MLP neurons of a small language model. Each row is named by its layer, matrix (gate and up: input weights) and neuron, and shows model dimensions 0-255. Each number is 500 + 40 x the weight over its row's rms, rounded and kept within 0 to 999. Numbers have three digits each. A neuron's up and down rows have the sign that makes its largest values positive.
Before each neuron's rows, "fires on" lists the tokens most often at its 100 highest values on Wikipedia text that the model never trained on. A number after a token or word is its count.

fires on: " This" 28, " this" 9, " following" 5, " these" 4, " The" 4
L8.gate137:467545469495527481481413496562449549431511499495496453505579466467446474561507476501519421494486636528446512478552439490538513524496431458516432521469532502520487534501487440518520567431441465492478439531472523482431485477518503456538460568475517546471450491486533465513501455570492442493466463561511555492453505418503546529483460468486530413498440521466435460509473545555520508443515496515453448543500589462449534499500508466508523488426467560455522469516539412526437439465527484478461486554459511465510479486527502505478551480568472455509462540548471531497554484494488459455508452484516544516413466501503518439455465449449535559555473559540453497498523396529518523508472462521494503512499449535492548428518562534480465472480515467554537526517523473546402507462551439
L8.up137:477525599500554483476512517471464513524462518443518485497498479508474457570496455541472442427505550522510486536518469432518509518487517484492505470538360466456460565537516527482536542455480517496524426550494510489440489485449502504524480458515513554489513483513492486489486445510445485507480468558463381443500482523536561543420504505524502472521460483482493527451524551541402564473501490549505417612453566434465662513514493527543530461424536479439434514503509475542450462513523447488493435464437486506448504462486534475451483486546477478595547489519475532499540431506593549504507460428472573475504471488482511454553468453519454477477564525526492543526507471493491541487437545523524522526516499494486492526466451507510524587464466499524524521576505548438508495482498480

fires on: "\n\n" 36, " ;" 20, "\n" 18, "|" 9, " of" 7, " and" 5
L7.gate111:419572592517532473487424539497496477529451462461511486477484451607462494460537445567505480475584425493532517553549464454464435489502500557518510486493494476427467520478446493471481530481471516501477485480405462533446549437491521522509483471543512491462485576550477504522527452533419547436482470519480423514530491496514556493482513528539539488491554452558466549519467563575499486468533507528482502518478402449401550467448464481507522520502566497464465499533516510482435512491579489504535480453483515551424514481351471528473485481495561453548508506559469464507512465507520518495536503540433488490492533527485467490497507443470470525484479512533496521601541540454501486481461507534513508499541485498473500445430554506365497517549476548477527511548517477476517492596554455
L7.up111:471520451488468478523447507566503459598536466535512526459471522508515514468517463544510563500527468530529471556471464509489405474528535482569492512556526514500536442551534486534424534434499544528453540462535567502430463468441454489514504488540498426585430452479479525574520486509476573520521527507458478467458465562522488447496510548527464480487616550532466547573480503469504410524408496558492531577531515469567506464469473467540528582456496468459486495544558535476461543537507573485473510505537536516405471502508478537490451476425490506506537544461511514517456542459495497465541482518475443521508473455513487497532505494497569494459441523520469441478504638493552418441546476482529528473521492469505487495461518511440461528527571499497491496512472552556500599455497443

fires on: "-" 100
L8.gate660:590537483490520498540443476477556544437406508532482443518543490477478535507536412511500493479468546504531493463436478497570562498487553507492501529465531475519448538473479570495454469487434501455659566505498501492524491464500473563477435550518491486451558489566489477532406550520485533491510371494520488439507484487495513525458527484581490506468450450466404519529440559448557502546483519519580450459455493539458533516477478516532519530504503460501517507514565516498539483486467563486473501472500572472529487446443448560493526477529518534515482487520522509426500469513530440423532502486540508496472524555469519417451484500510473505473534538448559515477474460576517516406450515542427490438436581477530450525495554507552534499526494544507517466413548520496474499512527513
L8.up660:541500503517567472504549543400508514525429420469492464496469550557491513505471489550519519520431572520613482479512504467464506510440511472476547557467563502534453521468436522491499494475547590460547516428462442490582487378510508503533477482434519485450454483561543526521534484519517536518499504517419452512530517483524528436485490512542544464505468519525511567527534520458449494470457485581508464462482499493453562456529454443467530512530495435471466487498436550502564493533495446485461572523537557480506564473511425542487490561499473519515502487535494479507504530470530461520522527508527529472477496495525525468541495438535561457498574575481482500475579470528482489479533475422559498507501468633600509534556513439497506544515540525496455456519413438543537506491471570

fires on: "," 72, "\n\n" 14, "\n" 7, "." 4
L8.gate590:528591507530541506498467531516459418464462514527527481536509505525521495369483535554539517492474507522455518444444497497453469492493481479486513439409510504481493463511477516527440473488494501521481469502470483475512530456418529551470483567555521496468494512465570537577343496542493546473589436484547554516513472471530565499449539505513608488482509444498488480565455503585506495513508477500545474480463455510497466530521451529465503492484553445492489487540577483532452537512437507493467479409501521492544578502480528490523509500487426509461476479544508506481494445549578544486484477429520507513405512459382446501438485516436487544541496501468563490457492474543440476492501490503521478488504525450491519480469471482534493497582511449388535458509450529491495488557576427
L8.up590:564496472540504519465509505554502476458520556580539514526518526492479490456495533507501486432464565479471490463474487477458536487498428478473536462455522530498484506553524453539445535526518532539505435453536535478499475480476504462558553576522555452513508483491503489537462521604490532512547535516526475564485465425460505427381549516499524523487495470412516497528480512547482491459465470515538417438444518447475467544487504494509510464509493515501473406466566473549503532586488493483492537455479545514562546572524508475536532459523464577489465513448491541489446533578550551534440479435595513525470512510389455465524431543385505495496452426428566428457471490463427463526522507508545476463458507456520531478525466521550518511519531451410492447512467543493507475521504468

fires on: " —" 70, " Title" 6, "00" 4
L5.gate45:535527541531468440502507544504495475456510530474557423484568479490525513460540558452438516502529482549432546532579497493536524496536490471535514568526510508478520488501458509455571484497561443454525539513511537441554380519511577458539476536511474497554514472439523530541537524609469474597455576473480503510478521540475482461478488524456511496533463499549519485533456524442473488533430427478446485476452496505510533583497503436490592486491440560508443502502458563480500533491484531568535480494490528503485476468496454528529456524432536537551552507507679556500516507544440546492502503542531518525455507561504411500507508514464380437505463488459474538493453502471532531503539502422462563515457529433483498528488505498534496437506520449523494481505511469523478559481524525
L5.up45:521490526484524485570426582513510563494535478473476477516600499568483508471484535467483555497559499506492498528547451483505462503455492513480501571432418571577395402434534480577499513520532533480462473486406519548432542455503555501517443494425501550476486539452540551450505494508475511527483547429573485522520562504511547583509526522504462496465578491583534522452540627535473504518529412520513538518436507426467485498496485530486527481506475529466534501515450493471551421486475536568547513439505509485509474489554512540483527493445543509482485474510536541527599490424530513493474417451492496534450553520502482470501512496499512488505458521551491479508548491410532527477521497513528523501496507501422467524428460540479485494535549449531502529547468503540585520490552491

fires on: "-" 32, "|" 18, " |" 15, "G" 10, " High" 5
L8.gate398:525565499507466440445500478567508501513481572539525494525586513506462524423446428449620522478537506522512497514517522511523529466513469495498480488506626507508498482507507575548495489507567433488446497532480420449504570491541500502479458455447490531583495514531517458459470549521480484418551439547502487442544510501468535597512545470449536431495528463505488541448485488497526503484506526526530477524464458550511621506564484484523485577515531510518560491545432553551478465499509498484459429432544536473439499464483537515566432601542524484489501503474526497526458498442568507554533525473525558491478495505516520492477441376432563506473501498505487445454499579539438555458488493502426514466500530509491488495458489483486513474521470491522507540493454481569419467515491449
L8.up398:501545449445474479543528502507479508532534543539508509517576509532512520455467469493497453506558484497477487510484593476445513521440555483542609498523521500491413501498556574521562465555545479496462520494528496529493522515505490595507485491410575508492503523531560543482453513453567436387471414552517528457516520479497487483513504511474461537485512483517512469531571519418583502555465509470575420519466580534489609582509497491554499514529502523550541486484522546515526482525478520530495437455485465492522497514461506464550551504489459423400500421503507555488409486582537559522498509441481550505498554540512483479484509453447457544490520543479477486464431476447517593509494484498485495453513544490521462545487422483561537515511474538546480558466505520442547547455533483

fires on: "," 63, " which" 5
L5.gate315:541582488510548515439506484473558440477478525511498552574509532517520468539436488551534476487486577467561523476570499453510501474440433418423506490486493519479538542533508487513414554502464479428504406551512469510474511537526459525500473550592482432475484522519508563536449523559450556476520479492536471507519516401498503519489517433528577574498493477514515476478500481484481556548475487444471471468480487578435541402515433473538573499478420477468561557555512451524505530451440491444479541420417524480535520501490500535456492487524493558465461544533439492543516495471538541473478497451626483487455468523533535554468435478418499532505545462473486482524486537474500446551467557511490462540497548519522475506506477460503433534521456488487465441485538535488544504532438516
L5.up315:492459432561545513453549520517520539504513474510553471597526542488454520498460497456507536518563547467437526477494494497568545494565532506518564493507539522516531550524525467484564565521439492458433502512484445527475536571514481514553509502516465521500459520502434518492429522542441457604510534496559479475565561437458463558464503510512483571515520509485535486489463463491512533493447474495456503521587540517481535411494465520478500508478409471468508459454456449495559489463434532566478510475393455418484520505524466474480472525467456460539516495544518509568534520528448548407455473556558483451501548537514531494518468531431454509499480445506419479491473444505522479459474471428505537500426507487528439551492489537516477526494453466550379488513455536455496563449434566

fires on: "-" 65, " |" 10
L8.gate251:540525533543565525469489509487499485448472511462475520510494503496506503456562515551547461457442640518460595458523507557529495496575539417541466528476501504595499584490476486443555449491598512432573560504515517508507502453494520535462485479546564491509503484496466526490509485537512537493485398573508536510516505544485556554449535410532481554493478513462518501509468488492503521533539409497451522483480450509508530439558512488522547532465523430484506515505472499538480498487533500557502556480501533555451552478439559554486526484555572514553489500519539458515526524535487483504563472493561467593517586543530507558505511509477536544524550491497470528429457521496466451513509498461443514507456531482581475544455499376490548498506493490614526483477528559479579457522530507
L8.up251:528469487434539531595472544530500519557427487500484532481483505557493554592449493552534592509517488482549461557423478475483445529540518496530555490601504512485485486552488515520464502482428393524486490466552507485581555499467501545517519481467494455479451551572462426486547515466491512534489526525485530511448483490537481546513544471500482561499551499506479544506463453501373519462511565480527546508417454510436553510553524496486517518470477523428400469439491510472520489520490524437520483423432444515531548519482444512513528490602546524470519501450511479476471479541515507431428500581532545483517538522491448562546503505522543527506510513485532508499542523533505436423571539405453551461509514510569571513525492485546439503547501502476459495541547454475505467494503530

fires on: "-" 63, " first" 6
L8.gate587:497510531525523496531474547509488537519393556439496607536492449476486430495444439515527410523487511492559524455453506415556477546496453518473594545513525531450482525478474553545510449530487520443559462586515515486462511496535536567498441485554474511477526530462489526514448554543505532498514456508521547430492480516603538506459499516462570570484477480510456525482529440529515486505488500502476475546493533467442521488593527556572574565548558462514490576528499482458481542451452519538489480428499507543457498479496504469420473509474534420535487540474437492528516489450527513457522495545514526465458524459493483479495531506457519535504428535508455513499442447485507589446404470466506492405501453557539435413531501504521439520541509508561496485537521457507463537448529469
L8.up587:511467475540571470558485556514509559580531515465484567552468562489442479532479479485489524514476457528577522505470534399473540550481425512473516502510512474540490526506486562478506456448544490498571536500444500484461523517549514509558472461478534507490471470511523490544439448514445546456477547515413513498536550491543535468591472519477533502488436548490538441486462486469450518493434500501501505491430519552475496554557532467493545497603516528496473533470521582535476511522518563482528530491477569567510470437547609414473475508522566498469528491466501470449427564479496511473496513545542538491520482479444500526498567463482432471468414559513483495491535493576558528532484479491535504447536423543467422452542517546518553456479558553494476602612483498468471514510476510

fires on: "\n" 34, " |" 21, "tt" 6, " 4" 4, "-" 4
L7.gate259:594491531452522553487472524509495449510547476483428509580517504566489429501519543496408522492448535521576461497478484389455488544507498490535490454521534476463407478426490604484460576470486454479528533437482506570452458468511512509539501451450441445440484494512541534500502560549468558464467491539516522486509517626526469483558456464478499529462442463501481467534503472534510510455526512546533493499506486534432483456495480465495507516526419479529476498523420528494475485514511492516468538495446534603448571500463558521504452466563485530498486509546485489482515540425446491440527532479458527584495491584499543477488496429507484610518446527457540478472519479446512506448516419475457580523495517526566505482565501510516522546494535530533526572533507526526487434471454495
L7.up259:486538505519524488493563420508510496494478519393578422497465477491605524457509424543516544525483485491496445521548508526468440470527476528502528480535476503476471451474543517527470487465454612513480563447519514499427490599546445544518572512540477465508443476472422477503489494519557505527529539544543499594527466511522539539510495483560526493494519453470501512511494512494430560568527561484450499483523453488571523531444550553420468524525454497417536447485562499503479500530499493544470517471504519466499559471550522522515470527490527471417471490460512453533501543456561482503528531528486566459499505530518510562453560489485540494483526544482497469407486575518536495447484619485514497602437533548476490474517537471484585513467472500484509533496530518475483374443464537

fires on: "|" 42, "-" 18, "\n\n" 4, "sp" 4
L8.gate554:502522419489489528498536553550557507464458533467520532566591469422463517456464409476504516484499482553443516489492518482501601416522518462461560503454604527431462531506464547519452500552497479540517504467401522463509494546517530512527480552483576576507494489482542540578492499515486488457528476530568505511520511383506536516464544475508511490458465499557512551526536502417484488534393515466492509540519511487493569483514515549537502522455486451496453450513462468535437489535498421543411448484447534548513448531471509493437536481532500503503483545478541480455490468494537420572488468502549541576473511530460540461519473497440516560516469463441466458514504440495559441551523507517461544455472530502482520417449457563538446472556501521530432529562516505468529539492494502
L8.up554:481556522488548522456522560518592536506517536489461568532509480544487460539538458493528545508522555495512493565539522490494473531423472457517440491532448574481527460522519511473539456546530496523532487520521516474490475567485520503447484546533524520489466505413474439492570513487536435468608482511525523457493474454500479489456448439567500465457437408534575528544553484444527490539488527540526478433496591482526479506478504548566495535464534459566466525492470536516499418464576535518577495445498503528520426504516430482468473481462406466484447459488498537478503481559583468459520497514433449544510423543435524488493411495579529513557502451518490501514502477424467545480495509527594476434482463554521536481474522494510500472492559489509467450492487451459559553501404539

fires on: " as" 76, " –" 13
L5.gate698:504554570422545434548507497447485477517453551557530477451512484474585525513527506537473521493514499513529507489549485489459484561450398524542493522504415523524529592498425525410505474510447506505468466487506521570503542490491476443418471537492481551452490486506520448509443555556518548557539485480481507523508501575517510511484541518526561531439463530455491434518462463568479407469464522505496507457472504491510518464487490452533522538475542541579530510518530514518517402467522485515456545553567528446441458544493482440469487536510464461468475517451406453603517543431435552480544512523435501471463512538456495513493441499542533460479502496512517493475451556549458495444498451538521497497414526551453520519451495488538501507547557517432587533545495380523473498514468488
L5.up698:452456531501512555550500525577503362504490466577469535563476514446522479554467516472519446441500509559486485434562488527514501534493490431435521452523489432567533517502481423454530456562543523543481532517418500501482486502475530486487460469583537541430486464493528572481475505449502542526526438479524523476493526520518488483502502488596492456429572458451539483564480471462468588509458453490480563494466503525517423527516401466533489473468496501530518512487484568573437494490474468534555478487545536484500485389495454511476566506479484545502449501512516502509456494503487457391512535452475480475519487431521472517536522471575407511524511515470480524576545502483555555571494475448517434489497473569525541474531473480504525523473468509453562482521479457532535430507569490

fires on: " This" 25, " this" 17, " that" 12, " same" 7
L8.gate349:451505486531448516505470549526463514462547506537521500518509389459465515451501445519519499437483566476526474510490449464493528543567533465441525545359541517514537528433520458506540545481542499474500468589500497586498461549560497469552482480474555534467523537533530501511506433461506571570504535604511576480493464427478493530478514426506450515495491506528437533394549567525406451470518493505467470526511563500409512521518446512522565485551494466447471431487505489561522456458497485468500528447501434506497544462465565507458531513554508520450494552519528512545470478532521558457510334423481422536512550510485498479489491495485456495496548489505523477514491489532535531447506550457565457464462476548484496484520487505502447466535477541503539527543487525474540467496488500
L8.up349:464461524541481511517549578498484530586505434441455414515513427505485445548512502509527548514561452566484455571496511473476494472462523497485561474445483454428458538510513514537461534503530559468418573495522525561426482521478485503532529566451531541555450481503497424512505529467506525496484517478482498456530545513486451524464494483495460515556502543484513491582513530502457537586511479503517520542461531501520505497505470567530458414546429490484461502498529542482415502470547489530503544494376435467428503458527531538486512478512472536501380406568518454516562401484481434451490478509509487481412447475507519527501526469420543433511587496589477526525527482436502473437488538494496422515488470510546491519438502543486482505493504489478492538489469505480423525471516533

fires on: "," 100
L7.gate478:539540489593542547484501553514456513437459545512549495490515529469467523476579504498521519432526522454529441499501523402505517547442377465448523528525485510465455493516599483504474493448506501513469434499533496498515448536498498477486500480501477572447537473483479493479527472586503515504511438456485526551445459508434499395457558492498562504502473450539454470484551504557541448451436555460520491479457501530483558508496494555519508515545487480432468401521540534524597450507416437497508563481521537440554486540537469470531487526494464518500499476493489560532397549526520528474446453448513430471430493594465448485502452450461508516463506468513523453524517548465431478492509468540544551467488520539508445513524465529552451537618527502525504444509492492535474454488469476
L7.up478:489478563510496474473464527509407442488460551526491507479476455519494512459546499507574525430483521452550506501529521490479527557521456486534538466488569534525493502491515508453514555523573472588451476492546516490447497477495527525478471550433533591459513545485438481468542471493492530503481522472492444530522506508459494503517597461405500472474441466541472482384540455466491468453460468545476519544566524474496603492520507407485510504544483515483474488523511503514552458464485463491510522507481566466504555491525591452486491477505429461444528554528524472549542604460493605392423452481480488481473504592521526598506537509474490513525539442564565527500556493457530413432525521440475534536520449506522450469507543551525472485539482452530485504505526546516497429499478479

fires on: "|" 38, " Party" 14, "Species" 8, " Country" 4, " known" 4, " species" 4
L8.gate492:435576530469529541439470556480461502543525474447553494501464454586512502461545484518471455493543553552526548385455500525461464549507562486437444502434505531542507487502494548504518493552568480490477524543477555543452551486452518496474387506506528515480485502498483573518461531493517519459526457533557521439542504473402486549495510453496554491516544484498520514474477596441465535551527486497561525446478515486477507414509507494456479521499495495521441538562449512483509499477441530535478515475452516560489479451453516525497503524430495499520492503586428450490518457532586492369506480442523519493443511442489522540502483436532451539545533540551469564535535467529566478566471370491539488501464505477540504537441546505527562560528484494486489494435461478489449505559520480
L8.up492:509520498502452501465497516472455440564544533541551537556490429561452568532487487498452518515518537465420501520448565475435486551498513480497418504515523546496516472457558506494431529462620503474514447529526554475499512495528517493505472458499508522529589496467454541482489557482533470485505534516528513451525501463390481462461539512494452556467558487500492450523379567406493522548502501466498555487458478475524479471539533496532505529474482503496488493565483566467548531545542551522447485497534531527454436489539552507530495488458503458525572467548496409551529507500503481483538590485566565521508523510467554492520609479471485517576472503534471550492449483564543411561493434557574485494441553454538514448446448533499521518502471457532439547469545500521514518511446446

fires on: "–" 38, "," 25, "-" 12, " January" 8, "|" 4
L8.gate13:573527517534533500533515481544566536524535520440542468402539535549481476511552509474518457489502464558496495463513549517511524506534563497545581560470531523518486512494508494468571468516522498534543519493460460495459592552478518454473429503521561540513522520509564560566488496511406507500470392519490511510516474441539540522553467513535496497461476475591517530474506624513535488497496488530490467495489529540490458468476468496446535485561452460455497519506464519506519497445462542512525529463461520532538447542444539435413493427514481518432432438505456575476538563593541486450477489449482490438438474476488498521431449491482475516460499536552547541499457531471486528534469501564476489536512598515567448487468542516558528562551492512505516456417407520480459515487574442
L8.up13:594456445518486501468561479529515438438499531462440504499507489483480500484501521538536466513462503455579485498445504450547525493470537482591475565494497412572416413511559548488591427545511517530548525499451491571539578467587549477461452479501489509505529501526469461457517477507454540588521452549528521448520468503587537505499493555512473503429472540525496535532465551448430501564496507477621453402473487520496481493523535527494536427474526506478510490541447564499472528446450519454560496567580532521499464537458544460530519555491408511490500458552505505478501438504496538545499405524534439465449485488548557508475439525524579449547468465482489513503496487501543515508493515479508533467579542484524520472478475441520493542493563509477505527502462507455496491518510519

fires on: " t" 33, " s" 27, " Th" 24, " p" 8, " h" 6
L4.gate583:504552563455566533442510511551472527438500532554505474411538507518523478513496567541557548458534493478485481463475492533610421523477535499489536490404529470493542502528476444495544504544498462489458511503477440487444493453503470478505463452501521533460516569525498575476471491468533586417516505531492551479465614496543554491463552493499549505503522548570518522480522500503522471539453508435504503508475477475512528529543540538542594458464508488473494525486474528452437553501447481580506543507479455532480473508523481550535536575498530473499462526570529577522517513505457496512536449487541472513456458549420528463482455499515558511445495476519470520530574483434446498521497375481502552425588455535499486399426460494533486493495478546441488475556510464529548423442537507
L4.up583:483529526549421481462441530470528473503523356495456613538468453486478505515449479459509532498501528484472547514480529447517449472527515515517521534581422389507462453514457533546488525505498455455538512493454570545517470542547483465457456564486506540473533506464503499485480508483528527563493479527424509512459489521552492410526532410538442493526536488562416529465498446505462505520564472527509437487530522521520545502541571522569516437559497523522499486498485512515458448479448495531460555516466484516465507424445576531521451470441516502483496522551528509529534511523498546530471492477483516453526556495503515459486491516545435392530438460557520521408439547480537439497468566471510505500408440468510506525491549501510501526489568527446412569442500505457495530493451479

fires on: "," 49, "c" 7, " Van" 7, " Ja" 7, "ac" 6, "du" 5
L8.gate219:565535516520537532511540535545426526521561533502476510469514537483482576497571505395461543473557612486553510500551484497489474538502437532470520514447517539505521440475546572565423552516483562489524478509493566489440502490516509550484501512415522523499481465544452446477524478470485506482482493483512549530458568487485446491555567532511544575573504424497444521436503571490503517441466411512455509481479546455507479509532436498545490527513485537505481461525506543505520454502439394520522548467555581511508532484544515471472474500517465463531482561557535430511588537464557512541439502526556500477491534513497505478489517458485514525477534460535549433538490528390449426536489444543457599518477496508443479442527461497552533518497483454475453429510536569535477490497487519
L8.up219:504527463527518548456527520475566524511552534506474570513489508507543513506544553524454524505509512514450460469514457549491425547521506506457531454496477543502526561490495585458552524480483452523528492496528470479515471480580512490465487523490478516471469434512493454463524496494476581505522486568531496533397523539494569498508545544511465485480491529427544476451535554528535464453486518507506541538603509537504447421526534484456527492541520497404500460502559517430585444478476455405414443476487505492443397471551527411482462417538537487481581507509462448443480540487566508507485458466468556543468470537502456460519483468541475577523580535457563490489481546519516477490486472489562518466443459515532392411484502429497501528552559440546488510537525521451535507547505492

fires on: "|" 49, "-" 12
L8.gate556:529474514556550567496491574534510476568547462509481499488537489565501477534494557452444550472523519490537502503493522440492543564455555477476552544518527495504487559482538487500464472440504466466502523518452474500455498459493485509569489463536579494477496514546447542474469473491567543480440492544487533519471544508488504500484540512522540495464554463563417462484466548539502557571543397434589502416486399505471542506556438569506503469574546472452509525526465511481458522534493493532535537551509431512418572405479499455516512561544549451451553498558567463484448528493482509419565485478477492522513464523504536478578527502461412616458487496479482493558496466506543439497546521506537551488484499522506561462521435500535466519479506518510479461569420495442470460534527482
L8.up556:489512544536540462543542516513504489549507501505642456452535451535530522523489406527510465490506419528448450571502465477473400465462525495546513474510486553475511427525558524488452469577580530494470497529560535442503513525439464564492532470509536492476482435530477553466587536490527441493493463500546503441536542516542520456428495562486557488522571504508466549562463494433521467521505476438489490513426531466535497470485431488567572555499493495483527509479537484443497563501498537512507558432547520464500467506507521476468498517494514539466450512521531453476479520427531479517401544521480524549548473509468460537458556430486527472516426519496522546529464513563504546500437494470555566433529479482535492511488519524511552567462472439421508498482516518555467618506566504

fires on: "-" 98
L8.gate505:557565539578571534587551476524544500501474560490502575482532507507507476506524483570436534471584512520428528469481558504592447535482576515463527479489509513482467521514444535493507513535443476466515535511514481548529535489466429546468422506469479556469530473465476507587408503532534579477479402566556478488517540507453544550438506499534501501468467492517476512542463499479582522537521530506575528455501485609549506500494442539515562504411485476508471499580542521491475442454472546514470489516439505557496462487451509511409476506489536522519571450534531467523488492561493503473529470468506531476488494517445532499507436497489510575463456521513510509496503484463524490500494436453436464475484492494631517548482523453483553500569579520483515481464447430459485508516586503
L8.up505:485555480491455483503513499547541492561475521470408518511480477512470559475522490552538492472480585540461445518493488439458563498498597524473505517563505491532481549545410480469474489494477421520420493489489511569531491439522494459478507502480475537430488550541461522430503442505524435499487464488479496545524534522496526509517508508544450476470487508493473519488485437576462505493449522541499416555434510447474452554517508522482463523479448556400471512516464490557487524514534476502484531551551513485511553456485430490504529599521556452496555483472601507499516513481445443610487503548534495520504532514513551437508535603479492452421444557454591463454549494508440447511539548508592483523490450475540458531547539456546521462495507503505385535568508513533504464489520527

fires on: " /" 30, "-" 11, " medal" 5, "2" 4, " scored" 4
L4.gate444:476550532491491493465511497521501527471474561502484437453508502580488527498584471485487492529597523510486571416516470513455512598522506459485552503459471499483460530510488584493550462495493480529525583504546511513499498525556406519452467517548425504609505446552517577557463491508476420505589470528482547466499456568460515523464505496465493410471435492555424475489474481490569524497500502574471528498497507524514510580491482518460485524504510447485438509498556579480473541494443556598506500528491540541452491522439484439501540524484464516513533462520554496424509457539521477462618477549523481518467452459524542428482530499493486549544456509504535501471554458525499473460508423555414497430481527494529476446446535466495509546517478470515441515531530534466436516540559534
L4.up444:441577487494475525571502513429575452517514436472561493569489584459503429466444469455489506477395555518527478536585373480522465496561527413502442414467548553529470504512482454519539522512489496481380503557398505548498555504508478508504489490447503457543453556486459497498467481510503480510462515503504516484466534429477488475505449461522555457478451464492500466466530550565526506516500485445506516443473590547501443485504491445443528497490460490616460526581486533485504520548488483506500488451465521491588488526524432504492506475548544545475479480549552535544519493486530446515500519463500489497532478505487504513494469484483496542520586503504546476520509482593450540473496499528525572502537453580538493566529493519568560511526576490439494536544497498510507435500474465

fires on: "," 37, "00" 10, "/" 5, "30" 4, " (" 4
L8.gate437:528578501527509548459472419449525513474509469546476497466529470552544521467602509516519539483584559541508531470513449484450484543514489493478499533492466503442573509482466492437431522467435496508498489464538537468508477494489497526437477562488500545438487528476514471470434544506552521547543431472518511547487608537472519427505453493431556526462553439505464479506558470483499423432515515478447524519462550523435516472515453536466488507464504542430421452565528472559478450471412490443488510497517471459522557472539503541495496435523492471517437471460522507520507512566560434518510442508491488485422517492488371483513445500402404552451574484526500532561459538473506490564469481516553472525479483551486501456484570454534460481564512497450548445530488488535508492516533477
L8.up437:474520494537507501440466477449479559487498490525472472468528542509509544513540511453520526507566470571425532508521474511489556520501489564525523531490491434499574486473478532450462525535465490549517494454534469525542508510463487515446502513477468542489447503464496440476520495438551499531487467489522468520466524564443521488583515563396504566535433511524484568577496534458570458516447472513448532565501544495520469545467493488495512532475423536523450521550510466487496467557510486435499499503517454443512498550551456481480563461457558538494469492544460523444569542526556494500530518579399542508470462440527518501480499500416485545485537453456493572571490509490526444497481442512485581512487425488554455435482565413521575466518473453500549475532615505591471574445566456

fires on: "," 64, " made" 5, " is" 4
L5.gate490:549550498495519507516471542458521546480513491545477633536523459453562444439509459578467500505568563531486557477528496404419478521438531475461520552508523446456460475468526557458454491484505520566607477478495561521562493463502558450452481596501537485453480541518568572534470528491547537432607459475525522500461494449472474507525514450473540547482527499515405425497478474421521455537583475483569520497542476492499505438503523466486529489495528507506522488531460490460534538433521486464505527462515552571522532457482561555515499472513476531523456480538492474497453511572434525492543474487498453541478461502484464552449481571514513525469387528502493447524485504524534459528535492452493437514463456514450438477502501450512434529534498482521522528499525443485550441510543548
L5.up490:436517430489429557469545579555538542522528507523555496528487458446443476481532493497429524528545568534483463482464458508483516474542496452503506532535525549487459525513576528486459540465523505549435450465535525532554453493441531512556532445560489533542431496491391472525465532612454449463516543577517487514596523476494413463465512503459501461588507542520522522491462521468392462509449471503495512548556485447519457523550456508486404499384549513470534472454437463520514578492506522484492515455500452486514456503447577522550521439419422530488446507486526543549523472541478569496461473544550512454518496539501483510540529494463528517445473399480475472507510545569517479561544476521490491488513501488443557498521506502471466494538487495488453477481514485541482495510469531

fires on: "ac" 17, "que" 17, "obe" 7, " as" 6, "hel" 5, "'" 5
L5.gate413:529484493513462514518488428454495456526458517466523503512535562496465406484516487444463544487495535502524496493528541371465527551473482507521430531460477480482463546425463512405514485488476514507545477432451501519532535424500461454506460494466493449513498443567473455510504503433522449481489457538406432531443473431442592439559516490555504489437443507483569468539494578471448507470474517483514510508486525509491495495535476569487534534423523488472490412486550502533495550549496491563480499515521523481524467542489559435543529489529496390512510488498436499513463437542491463480521526529568503513508466532478456461480528445550485507533562508472562475502532482573488505500547489455512600447390445473441529450494473506515577551476531490451544526490570472468500481556419520
L5.up413:491481432536484489515514511429451530537474507511536491529467518431501516536504487443488499475433530460531526488509506558518521487516489451428540493557516555587582579478600497537523550541435476551462518506429445488528582435485501523584465450491533547511494499466503567484444475495423473474502544491513451498545472532533513520590503453487478546497492534489545499538538505536572571548455476482547533503522537489482523487456341512408464524496478489462516538504470588577507523532500476537498505514541525508444466402509486432497535547522451481473452466470475487531497501485517488490537554518470502452542378490518465409525498564520515479541510505507460490446551516490514543525503529530581498502490503461495527544517487527537539498518543525517477486585515544536388476436488533

fires on: "," 82, ";" 18
L4.gate625:530550509540502503534546530491503443393470549498497490522476492558567492412495517510553524492527561493525509528483455460530491477511580550458506545456521520540538450461509562526466457418507529478462439489418551549542482515549527454441480531519501598515516488444520458469449521462546554507494528480529550526442494428481526513493496367468559480486475500517493455475439484447495460529475440408518483528477426546518491543567490477554484465481504503480554512529491495454499569489510510489459570468524508505489503512469511600506417502481493500513485560550477509451520453489478475449496498464544518463444577473495449554433518540559504426543541444444542511574515582459458494483545506468513457554527541477505565422494420491552514456446492506445506526492496441471507439563524499
L4.up625:516541509507450496583504572484561505457485498520542506467542482479492492454428514409445473477518507466485499475467509510497433439433515547512520458446537541545524438479584458527480465445588543504446472494459560517529489524521531545524486426530538558427464514490521518397449504518512537563499527473484584505565463479441515437505493443533514506466586452511493492450502451476474520485508418462531505512474461440523490483471557421478429522486500483516598493482480379486539515485476537459486513410427523480570505456533457474566469476458476581496502552534506560511568489490535452427433510489524487500476558536501509556457572539502497430551509488452506502516501518502537496485474545500492473525572583446465551443505495585513446454493475498487482482492507512502541468467470488